config.toml
n_layer = 14
d_model = 640
n_head = 10
n_kv_head = 5
head_dim = 64
d_mlp = 2560
vocab_size = 24216
activation = "squared_relu"
norm = "rmsnorm"
norm_place = "pre"
norm_eps = 1e-05
positions = "learned+rope"
rope_base = 10000.0
rope_fraction = 0.25
qk_norm = true
attn_scale = 0.125
bias = "none"
tie_embeddings = false
parallel_block = false
init = "uniform"
init_std_qkv = 0.0198
init_std_o = 0.0
init_std_up = 0.0198
init_std_down = 0.0
optimizer = "adamw"
lr = 0.000959
lr_mult_up = 0.722
beta1 = 0.95
beta2 = 0.98
lr_head = 0.00384
grad_clip = 0.5
warmup_steps = 282
schedule = "wsd"
decay_fraction = 0.856
decay_shape = "linear"
final_lr_fraction = 0.0
batch_tokens = 131072
seq_len = 2048
doc_mask = false
train_tokens = 629100000
steps = 4800
dataset = "wikipedia_en"
MLP neurons of a small language model. Each row is named by its layer, matrix (down: output weights) and neuron, and shows model dimensions 544-607. Each number is 128 + 24 x the weight over its row's rms, rounded and kept within 0 to 255.
Before each neuron's rows, "raises" lists the tokens whose logits its output raises most directly, leaving later layers aside.

raises: "ew", "und", "ive", "resh", "unction"
L8.down1149 [100 118 131  81 167 116 103 116 122 137 163 157 155 129 130 135 114 165 136 124 172 143 119  74 146 153 177 131 115 126  93 139 135 138  77 107 136 126 127 134 122 150 119 154 132 140 139 126 128 160 132 144 138 109 102 133 124 140 168 142 126 133 171 102]

raises: " any", " else", "ally", " elsewhere", " if"
L8.down1531 [119 130 136 134 101  94 158 141 149 118 131 112 140  87 129  95 135 103 138 112 151 175 151 152 144 128 138  96  85 137 161 149 111 123 162  93 129  90 152 113 114 142 107 141 129 145 128 142 156 145 129 109 124  90 138 117 154 140 109 117 113 145 184 121]

raises: "on", "od", "cl", "op", "orn"
L8.down1234 [182 132 138 137 163 178 143 125 162  90 170 148  91 101 137 111 158 131 120 164 172 149 123  92 132  90 108 184 177 133 113 131 114 145 108 129 137 124 164 105 101 115 119  82 117 138  71 146 121 117 158 144 147 126 147 112 125 109  99 118 122  98 132 133]

raises: "aid", "ood", "over", "me", "order"
L8.down74 [175 112 147 115 128 113  90  48 160 140 137  83  91 157 120 191 124 154 141 158 153 148 149 122 149 137 106 135 114 116 101 157 142 135 136 190 102  84 119 144  75 165 143 118 160 121 147 136 129 136 101 151 118 176 146 105 159 144 114 128 123 111 133 135]

raises: "en", "el", "er", "ers", "e"
L8.down423 [113 172 152 154  81 146 176 142 104 157 136 117 135 132 120 130  88 133 133 150 130 111 122 131 145 182 166 150 136 163 103 114 145 138 122 136 166 149 158 173  77 126  90 129 132 113 145 127 143 113  69 118 139 112 159 108 146 165 111 121 102  89 100 107]

raises: "em", "es", "esh", "ł", " ID"
L8.down41 [ 81 109 137 112 133 151 162 134 140  93 132 191 105 122 140 104 133 126 144 141 128  77 160 161 132  93 113 130 132 151 125 144 114 149 106 140 118 108 104 108 147 123 146 118 117  83 136 153 135 117 147 138 148 126 125 126  80 124 138 194  92 131 137 116]

raises: " end", " stop", " start", "te", "unn"
L8.down637 [153 130 125 119 129 163 143 106 121 139 134  93 165 135 141 141 158 131 147 116 153 122 160 145 115  98 106 142 126  93 124 132 107 116 126 159 154 120 127 113 127 175 117 102 136 111 174 149 153 139 115 109 145 109  95 144  98 123  98 144  88 100 105 170]

raises: "es", "ary", "aries", "aria", "uj"
L8.down225 [117 157 185 133 118 129 131 125 114  93 146 106 142 135 123 170 123 137 131 151 109 123 114  94 158  79  99 103 137  87  92 135 126 110 111 138 146  84 129 115 153  92 219 176 133 128 156 156  80 125  95  88 155 106 121 122 125 129 108  92  94 144 138 124]

raises: ")\n\n", ");", ").", ")", ")\n"
L8.down1403 [129 148 144 115 113  99 115 137 121 113 106 159 135 145 115 138 100 165 153 114 129  85 119  92 144 166 132 116 105 101 125 154 106 171 147 157 155  93 131 189 131 161  71 118  80 153 128 116 153 125 115 160 149 129 149 106 141 110 112 148  64  85 136 126]

raises: "ard", "ement", "ards", "et", "ery"
L8.down2335 [115 134  84 110 124 144 164 149 119 129 142 138  90 128  80 143 111 110  83 178 117 144 105  96 134 141 124  89 173 119 172 139 105 143 165 151  92 147 122 128 110  98 143 123 126 153 136 104 150 109 109 160 116 122 130 128 128 164  86 169 123 116 123 110]

raises: "oo", "ide", "ive", "o", "ight"
L8.down1087 [122  96 121 135 116  93 105 123 118 105 122 151 140 108 131 139 159  63 139 136 161 162 127 128 140 135 140 143 122 167 138 120 155 114 115 130 110 155 115 110 157 114 108 113 125  96 128 113 124 114 113 125 128 185 131  97 108 136 109 124 139 174 132 126]

raises: "are", "es", "all", "ee", "on"
L8.down568 [131 115 147  84 111 131 128 149 138 111 119 138 110 103 151 164 159 172  85 142 166 110 193 114  53 114 130 148 107 197 152 121 108 138 139 119 110 128 132 103 118 156 171 126 145  93 142  91  81 126 110 141 178 123 139 134 136 142 124  72 191 169 139 165]

raises: "tt", "te", "ta", "nd", "pe"
L8.down2179 [115  70 123 128 120 143 126 145 172 133 109 119  93 170  98 113 104 117 160 108 127 102 136 142 119 189 152 100 134  80 129 125 109 141 134 125 103 134 131 153 118 119  91  79  95 123  92 135 109 133 132 128 134 170  78 141 103 106  99 119  99 104 171 114]

raises: "it", "itor", "ition", "ard", "itate"
L8.down2164 [ 54 171  79 126  95 121 103 177  94 136 160 131 109 163  84 160 170 143 105 123 117 128 119  88  96 149 129 116 132 116  82 133 153 112 120 125 140 100 106 125 106 129  80 125 153  86  96 161 136 106 135  70 125 128 101 149 105 131 143 156  95 126  90 148]

raises: "06", "61", "33", "89", "83"
L8.down2197 [103 136 151 128 127 135 153 147 130 139 107  79 108 143 126  99 173  56 130 118  73 153 164 144 126 103 153 102 125 146 106 114 147 129 150 136 130 116 112 141  74 111 133  87 108 119 113 111 116 103 121 151 115  94  72 102 142 109 116 121 144 140 185 148]

raises: "r", "osp", "ra", "ield", "ld"
L8.down1770 [155  95 121 129 153 111 144 137  93 121 117 125  71 159 171 118 134  91 117 122 129 170 107 102 130 130  99 141 136  82 108  83 174 141 113 123 135  81 131 136 135 111 114 134 114 116 101 166 105 139 110  68 101 103 145  96 115 169 133 128 126 101 122 130]

raises: "hen", "hed", "he", "hn", "hel"
L8.down1951 [140  95 146 139  98  71 151  95 129 133 159 129 135 144 126 123 159 163 124  90 145 126  76 128  84 115 151 132 140 144 129 146 149 124 150 115 104  94 125 134 104 109 108 138  74 117 109 123 110 119 134 154 162 149  94 145 131 124  65 118  81 155 132 158]

raises: "ines", "ine", "ens", " sense", "ination"
L8.down1349 [120 138 134 128 131  96 114 115  72 103 149 113 125 179 148 104 162 106 151 165 140 135 127 120 150 134  86  71 102 144 118 144 146 108 148 131 181 170 114 147 111 133 154 107 177 115 138 131  91 122  91 130 135 114 140 106 122 126 153 122 124 105  93 165]

raises: "er", "en", "aly", "ec", "ial"
L8.down274 [140 142 124 117 145 132 109 135 113 115  89 127 103 167 153 125 166 118 162 102  99  99  88 105  88 143 165 153 116 178 122 106 121 145 112 120 101 172 126  80  96 145 113  91 106 105 100 130 147 130 120 107 113 174 127 116 167 124  83 129  94 105 165 112]

raises: "ia", "ika", "ise", "ics", "ically"
L8.down160 [132 102 151 134 105 119 127 104 153  86 123 157 182 130 152 109 131  89 107 110 107 136 151 104 160 132 133 114 121  85 124 137  72 147 138 155 120 117 153 156 147 132 140 130  75 119 125 138  99 158 134 150 171 109 105 148 116  80  98 117 125 160 144 133]

raises: " that", " following", " than", " this", " there"
L8.down26 [136 123 117 125 101 146 113 147 143 136 121 157 159 138 101 153 123 136 127 130 159  66 160 141 113 102 122 128 139 103 105 157 150 173  88 142 146 131 121 138 132 109 163 132  82 116 133 108 133 135 169 125 137 125 125  86 114  81 124 105 149 144 173  86]

raises: " down", "roll", " start", " rate", " users"
L8.down1045 [140 135 141 146 168 114  84  79 158 113 131 200 146 124 103 169 174 162 121 107 138 126  85  89  96 137 134 119  86 104 153 136 159 131 105 143 136 118 117 101 172 141 119 160 110  94 161 108 151 147 143 145 126  93 137 142 145 199 103 120 116 121 133 100]

raises: "ith", "ard", "azi", "ira", "ames"
L8.down279 [ 87 153  79 155 150 111  96 124 122 121 113 110 128 161 107 152 120 126 126 143 140 118 136 119  90 173 155 111 162 161 140 108 119 100 103 120 122 129 178 121  96 120 105 162 117  75 123 147 100 132 151 136 115 141 140 129 166 127 140 136 112 124 116 126]

raises: "ze", "zen", "asa", "row", "iri"
L8.down658 [109 163 157 130 135  55 100 121 129 172 161 108 108 166 106 163  84 113  83 127  87 183 151 119 146 123 143 163 114 140 128 131 122 103 119 138 151 122 140 110 121 140  94 149 122  76 163 154 144 136 130 128 151 148 130  85 156 132 103 133 123 114 162 130]

raises: "ots", "mi", "be", "ba", "rap"
L8.down935 [154 149 129 122 135 109 102 159 131 125 164 110 143 122 138 119 154 113 132 140 139 113 118 108 156 126 102 148 116 127 117 100 175  74 165 125 119 130 120 138 159 163 117 105 142 132 120 145 122  99 112 141 142 113 146 112 148 115 109  63 122 157 103 158]

raises: "ne", "n", "ner", "in", "in's"
L8.down1205 [105 147  88  91 128 117 135 156 115  82 131 121  92 126 137 142 128 106 127 159 116 163  84 134  84 139 170 165 118  97 114 117 132 122 122 161 137 119 134 111 110 128 131 117 142 114 108 119 174 139 120 143 134 174 128 110 158 116 146 158 106 161 100 131]

raises: "well", "een", "ay", "ard", "n"
L8.down1763 [153 161  96 108 146 104  98 119 187  98 140 107 110 119 160 137  92 129 110 128 128 173 143 120  99 136 141 130 112 137 149 114 104 110 119 111 123 132 111  99 114 156 171 146 115 137 118 147 167 131 105  98 172 135 164  99 143 127 110  97 154 115 125 194]

raises: "ff", "fer", "n", "ke", "m"
L8.down2370 [147 141 146 115 128 128 116 172 145 127 132 119 146 116  95 126 100 116 142 132 111 130 106 127 107 111 146 155 134 150 134 111 131  92 149 106 123 154 115 129 111 132  97 129 150 142  78 114 158 141  89 155 149 155 139 112 104 160 150 155  94 109  62 148]

raises: "aged", "aging", "usc", "ue", "oe"
L8.down1982 [124 165 149 123 122 132 144  90 126  98 134 113 178 134 147 147 145 144  94 105 129 157 121 156 134 113 139 106  67 113  92 148 130 162 147 160 120 136  72  74 108 150 145 152 112 160 143 142 113 140  84 149 106 154 119 123 110 124 132 125 143  94 127 117]

raises: "f", "ust", "s", "way", "ways"
L8.down2420 [136 128 102 117 146  89 185 127  80 126 126 105 149 116 124  93 135 115 126 137 102 174 125 121 167 107 155 146 105  75 123  94 136 123 141 159 127 138 144  98 143 107  88 111 153 113 143 121 173 136 124 130 153 149 123 138 121  98 139 112 117 145 103  95]

raises: "ments", "ment", "ors", "ours", "es"
L8.down1738 [ 98 114 140 104 119 117 136 117 145 147 152 126 172 155  82 128 127 149 130  91 129 161  86 102 127 113 115 122 105 171 117 120 106 119 127 173  97 147 147 191  90 116 147 116 140 184 122 132 120 117 124 118 144 141 174 109 153 127 152 158 143 165 123 118]

raises: "ce", "led", "ver", "le", "lers"
L8.down796 [143  59 199 168 101 105 139 125 156  99 116 135 137 152 119 166 127 145 105 118 149 128 105 160 142  98 108 150 122 109 142 141 111 143 165 120 152  87  98 117 143 150 116 143 129 119 136 132 120 119 145 124 113 133 111 143 125 131  92 141 100 158 170 141]

raises: "rin", "eng", "ies", "iation", "rog"
L8.down1083 [172 115 140 110 120 132  76 122 118 177 148 147  80 150 121  91 100 165 132 126 123 129 129 164 104 148 117 157 131 118  97 137 133 139 140 121 116 148 145 150 150 169  70 155 125  94 132  96 124 112 170 136 131 117 157 140 151 102  97 106 123 137  97 146]

raises: " lost", " loss", " suffered", " losing", " problems"
L8.down930 [108 135 134 128  96 158 101 153 139 149 121 107 129 139 134 126 113 113 144 169 164 107 106  96 173 124 108 129 121 127 131 160 116 144 110 116  91 111 111 129 111 111 133 103 104  91 133 152  96 191 199  95 117 108 121 164 154 114 135  88 111 144  62  96]

raises: "re", "ren", "ley", "oc", "is"
L8.down997 [129 155 124 108 164 124  93 141 124 145 106 114 128 173 132 137 154 134 120 141 137 155  87  77 117 134 110 118 105 107 107 139 125 102 135 119 132 130 134 105 131 137 154 134 128 150 158  99 143 158 164 149 116 184 117  91 143 140  87 110 107 162 189 136]

raises: "une", "ele", "ne", "le", "erm"
L8.down498 [108 165 113 107 147 152 130  99 120  93 111  90 116  93 100 138  96 136  93 144 130 135 131  97 126 127 150 114 125 127 119 110 125 139 134 106 100  88 114 193 186 142 145  85 154  87 141 131 185 108 116 138 131 132 154 108 119 121 122 121 128 124 119 146]

raises: "o", "of", "ut", "ful", "ague"
L8.down1374 [114 120 113 130 110  99  90 103 142 116 147 157 112 126 138  98 165  80 118 127 156 164  95 153 157 153 107 173 125 113 163 147 165 118 116 146  63 166  74 126  87 132 159 102 132 137 139 158 126 155 117 141 112  90 155  72 118 113 111 135 132 159 141 135]

raises: "ous", "zh", "hest", "uth", "my"
L8.down1158 [118 123 101 112 116 115  81 150 118 109 117 113 119 122 121 129 142  45 132 165 133 113 148 117 116 137 122 131 106  98 123 148 150 153 130 171 144 122 153 144 154 139 104 115 116 117 117 102 140 197 127 152 109  93  90 120 137 115 153  83  87 148 118 129]

raises: " history", " some", " use", " this", " sense"
L8.down1017 [127 157 146 162 117 157 107 145 130 121 132 121 120 140 118 123 112 105 150 133 143 100  96 133 120 137  77 103 141 139 131 165 134  95 113 133  96 114 114 123 113  87  95 100 131 120 173 118 150 119 166  98 128 152 122 136 151 133 114 117 152 113  79 122]

raises: "\n\n", "}\n\n", " Many", " However", " While"
L8.down2103 [133 140 145 132  93 146  94 140 131 114 135 109 138 144 124 141 161  68  99 166  86 105  97 131 109 131 120 139 104 139 116 124 153 123 168 147 144 101 145 164 109 137 123 120 135 122 146  53 128 116 160 131 142 183 119 122  93 148 167 152 105 159 161  92]

raises: "ly", "reet", "ars", "lin", "aug"
L8.down2344 [128 158 145 119 180 105 107 157 125  85 114  82 153 114 124 163 115 129 161 182  98 122 118 131 175 123 137  97 142 164 127 102 126 146 114 144 135 145 140 150 115 160 162  88 116 140  96 106 138 142 105 113  90  98 159 107  92 139 136  78 157 145 123 131]

raises: " are", " do", " were", " include", "ers"
L8.down1939 [ 89 143 109 108 138 103 134 133 152 129 145 154  98 114  92 149 100 139 102 116 120 125 164 178 158 117  66 147 145 135  89 114 103 141 184 109 108 181 144 104 127 104 164  93 182 132 145 156 132 119 152  95  83 109  98 105 138 101 136 105  90 143 137 100]

raises: "ze", "zes", "her", "hest", "hed"
L8.down296 [130 143 150 120 149 135  92 122 161 122  84 134 141 147 132 136 130  89  90 123 146  94 120 100 127 165 134 124  87 123 135 113 108 105 170  81 105 115 110 138 151 111 166 109 169 181 124  71 136 119  92 134 142 100 109 122 163  87 109 133 138 123 103 165]

raises: "ected", "iring", "osition", "anded", "ect"
L8.down1145 [ 97 157 166 128 168 159 108 128 145 120 116  88 130 152  89 113 133 115 125 175 121 139  83  96 102 156 104  72 137 142  98 127 119 140 114 134 164 115 108 147 128 144 129 145 136  94 142 141 148 115 143 137 119 124  75  99 123 147 122 150 127 108 112 153]

raises: " other", " another", " those", " others", " previous"
L8.down1571 [130 116 126 107 124 143 117 129 117 122 118 114 129  81  96 176 143 128 113 115 128 141 170 161 145 125 157  97 127 125 117 127 153 123 145 142 101 100 126 101 162 152 146 159 177  99 112 138 106 114 133 106 140  90 104 145 144 135 148 112 112 118 128 102]

raises: "ost", "aret", "ond", "irc", "ountry"
L8.down271 [182 124 154 154 184  98 125 113 107 115  95 137 149 141 140 127 125  95 123 145 113 118 143 120 131 174 136 126 121 128 137  96 116 120 123 164 117 134 127 114 128  96 147 127 155 148 153 126 122 119 116 104 107 133 126  70 162 106 162 111 109 107 137  94]

raises: "en", "erb", "ern", "er", "erv"
L8.down386 [131 130 111 104  98 135 120  96 111 129 150 127 193 120  87 164 121 149 129 145 123 163 136 121 147 134 110 168 148 152 107  94 130 155 124 150 133  88 113 111  82 101 102 153 132 120 111 166 101  74  87 103 126 129 135  70 121 123 111 147 138  98 160 140]

raises: " others", " of", " those", " other", " someone"
L8.down1390 [111 156 108 116  78 154 128 118 130 139 110 119 141 139  86 149 158 113 138 122 158 163 148 133 146 148 108 107 106 135 113 109 135 110 141 116 110  96 138 156  98 141 128 151 119 138 122 135 160 122 160 106 147 142 120 104 144 114 136 109 137 131 190 114]

raises: "man", "gers", "mann", "ver", "ful"
L8.down513 [178 114 111 137 119 125 140 101 126 163 107 118 171 178  91 122 140 121 133 118 172 157 146 120 120  99 126 160  98 123 119 120 167 165 113 123 112 194 125 143 152  97 131 159 160 168 135 118 109 105  99 179 119 122 120 125 140 108 136 125  87 146 139 116]

raises: "itor", "it", "its", "ible", "ib"
L8.down699 [135 191 127 111 147  96 154 148 118 133 169 132 114 119 101 120 122 130 121 143 126 144 143 101 161 132 168 141 106 143 105 147 149 119 139 112 136 110 144 110  95 176  97 126 133  86 105 138 125 149 127 108  90 160  97 105 103 148  98 148 120 119 131 145]

raises: "'s", "’s", " ", " (", "'"
L8.down371 [130 122 100 103 118 117 142 160 146 121 147 115 161 137 115 113 136 100 134  99 133 145 108 162 141 123 132 100 130 109  90  97 155 107 117 107  59 135 102 125 115 138 122 121 103 143 145 153 140 121 138 119 145 128 101 166 137  87 145 102 132 120 126  97]

raises: "h", "en", "ions", "ures", "ours"
L8.down778 [178 122 171  92  83 136 145 141 132 128 122 117 131 118 128 101 109 120 141 168 121 144  92  91 144 132 137 173 153 155 130 147 107 135 135 143 113 133 106 165 120 105 173 166 123 151 162 108 126 159 106 128 155 143 127  83 127 128 120 115 121 150 129 103]

raises: "78", "50", "22", "222", "nd"
L8.down1299 [102 132  72 115 131 147 107  94 125 106 148  84  83 110 131 145 126 183 109 148  97 117 138  88 126 107 110 115 130 136 126 117 117 131 130 147 143  95 137 140 150 105 106 126 139 121 145 154 149 112  98  91  87 121 124 127  60 197 108 123 119 111 150 121]

raises: "án", "ó", "orts", "oll", "ols"
L8.down429 [129 103 160 153 117 108 163 109 116 149 112 109 169 134 122 133 166 121  95 102 105 163 155 114 163  99 112 194 103  92 135 149 117 137 101 163 123 131 121 101 139 115 150 130 118 128  98 121 110 164 172 139  99 131 133 133 139 140 131 124 107  92 135 162]

raises: "lers", "ler", "le", "ling", "ond"
L8.down208 [139  97 120 150 119 131 152 128 126 156 144 119 109 108  92  97 107 134  94 141 134 131 107 132 142 104 107 120 106 150 133 122 127 188 154 169 137 107 119 121 130 149 129 117 112 131 122 148 133 169 134 105 140 132 132 154 114 151 127 129 100 129 101 158]

raises: "per", "ves", "onian", "on's", "on"
L8.down916 [175 131 125 102  87 154 114 162 107 117 128  68 163 120 122  89 115 121 147 105 127  73 147  98  96 131 146 108 114 138 122 167 100 183  82  70 153 108 111 166 134 132 142 151 140 123 161 122  78  95 116 164 149 134 139 146 154  86  99 112  89  87 129 134]

raises: "61", "06", "44", "17", "89"
L8.down453 [145 169 140 112  79 159 187 136 158 125 127 117 105 171 149 116 126  81 120 113 169 151 160 109 129 109 141 120 131 145 135 141 138 135 121 161 152 123 119 115  75  90 143 121 139 114  79 119 123 118 137 114 122 105  89 118 120 126 104 100 156 164 160 128]

raises: "ive", "ada", "ad", "ens", "ivities"
L8.down1154 [106 147  93 128  95  92 165 107 107 143 149 156 132 151 134 150 179 133 139 155 118 121 106 110 126 155 124 127 138 150 124 137 148 175 120 185 134 118 145 146 159 135 139 125 138  94 153 117  97  92  93 171 118 148 121 114 153 170 116 157 162 132 129 121]

raises: "ted", "led", "d", "ling", "b"
L8.down2545 [176 112 140 110 134 116 133 158 111 114 158 106 146 124 151 136 133 180 127  75 144 133 135 122  90 159 170 160 116  88 111 109 141 120 148 160 128 167 113 126 149 137  94 138 130 178  80 142 116 134 153 183 140 136 117 118 139 119 129 140  98 145 132 136]

raises: "in", "ine", "ist", "it", "is"
L8.down1568 [ 74 114 104 117 136 131 118 109 117 145 119 132 128 136 135 134 117 129 131 131 112  81  95 118 133 160 128 145 191 145 142  96 179 176 150 129 146 105 131 126 162 145 138  83  89 145 149 112 106 119 130  97 149 108 106 113 105 106 157 155 129 126 107 122]

raises: "ne", "son", "row", "ski", "ris"
L8.down1468 [167 177 105 102 131  81 153 114 123 162 147 131 146 168  92 127 144 117 108 132 133 125 143 118 112 153 119 118 118 104 108 127 123 130 159 115 158 138 123 156 130 121 140 151 138  92 150 112 104  97 111 143 122 143  76 109 163  95 159 103  89 125 163 107]

raises: "'s", "s", "’s", "ar", "t"
L8.down421 [150 103 135 110  91 141 107 139 157 108 119  81 189 113 110 151 150 144 117 148  93 136 112 150 104  97 166 140 166 147 158 108 177 141 178 109  92 132 123 134 105 111 106 113 136 119 126 141 162 118 128 122 156 125 123 132 152 134 117 153  90 134 131 133]

raises: "ures", "uring", "ure", "ours", "our"
L8.down715 [153 120 132 117 121 119  84 163 131 122 128 142 115  95 112  93  91 101 159 145 138 146 112 108 102 119 121 126 120 146 120 126 133 143  79 128 101 136 134 143 146 109 109 163 155 138 130 100 106 157 126 128 106 117 116 126 151 135 157 102 150 112 113 153]

raises: "ing", "less", "ments", "led", "ane"
L8.down2382 [ 54 125 178 142 132 107 126 129 101 134 145 138 127 117 133 127 138 129  98 136  97 145 120 130 116 144 139 147  99 156 150 158 140 129 126  85  97 174 156 150 147 107 143 103 137 103 181 161 145  88 148 100 111 151 154 112 124 146 138 107 140 144 162 133]

raises: "ores", "ore", "ored", "ork", "ists"
L8.down302 [ 92 114 170 164 145 111 137  99  92  93 156 120 129 124 102 104  93  91 115 146  97 109 111  96 152 123 151  99 114 207 123 135 148 127 159 159 118 104 153 123 139 128 124 151 162 127 182 137 136  58 104 146 124 121 117 142  85 125 109 136 106 125 102 108]

raises: "y's", "ies", "ories", "ship", "rain"
L8.down458 [140 115 129 121 165 139 108 135 116 122 115 136 123 109  98 121 124 151 132 101 111  72 130 134 134 140 156 125 139 124 106 129 174 126 129 133 111 115 147 113 150 119 116 126 116 121 101 105 112 132 130 128 134  68 130 135 142 116 153 103 125 134 141 143]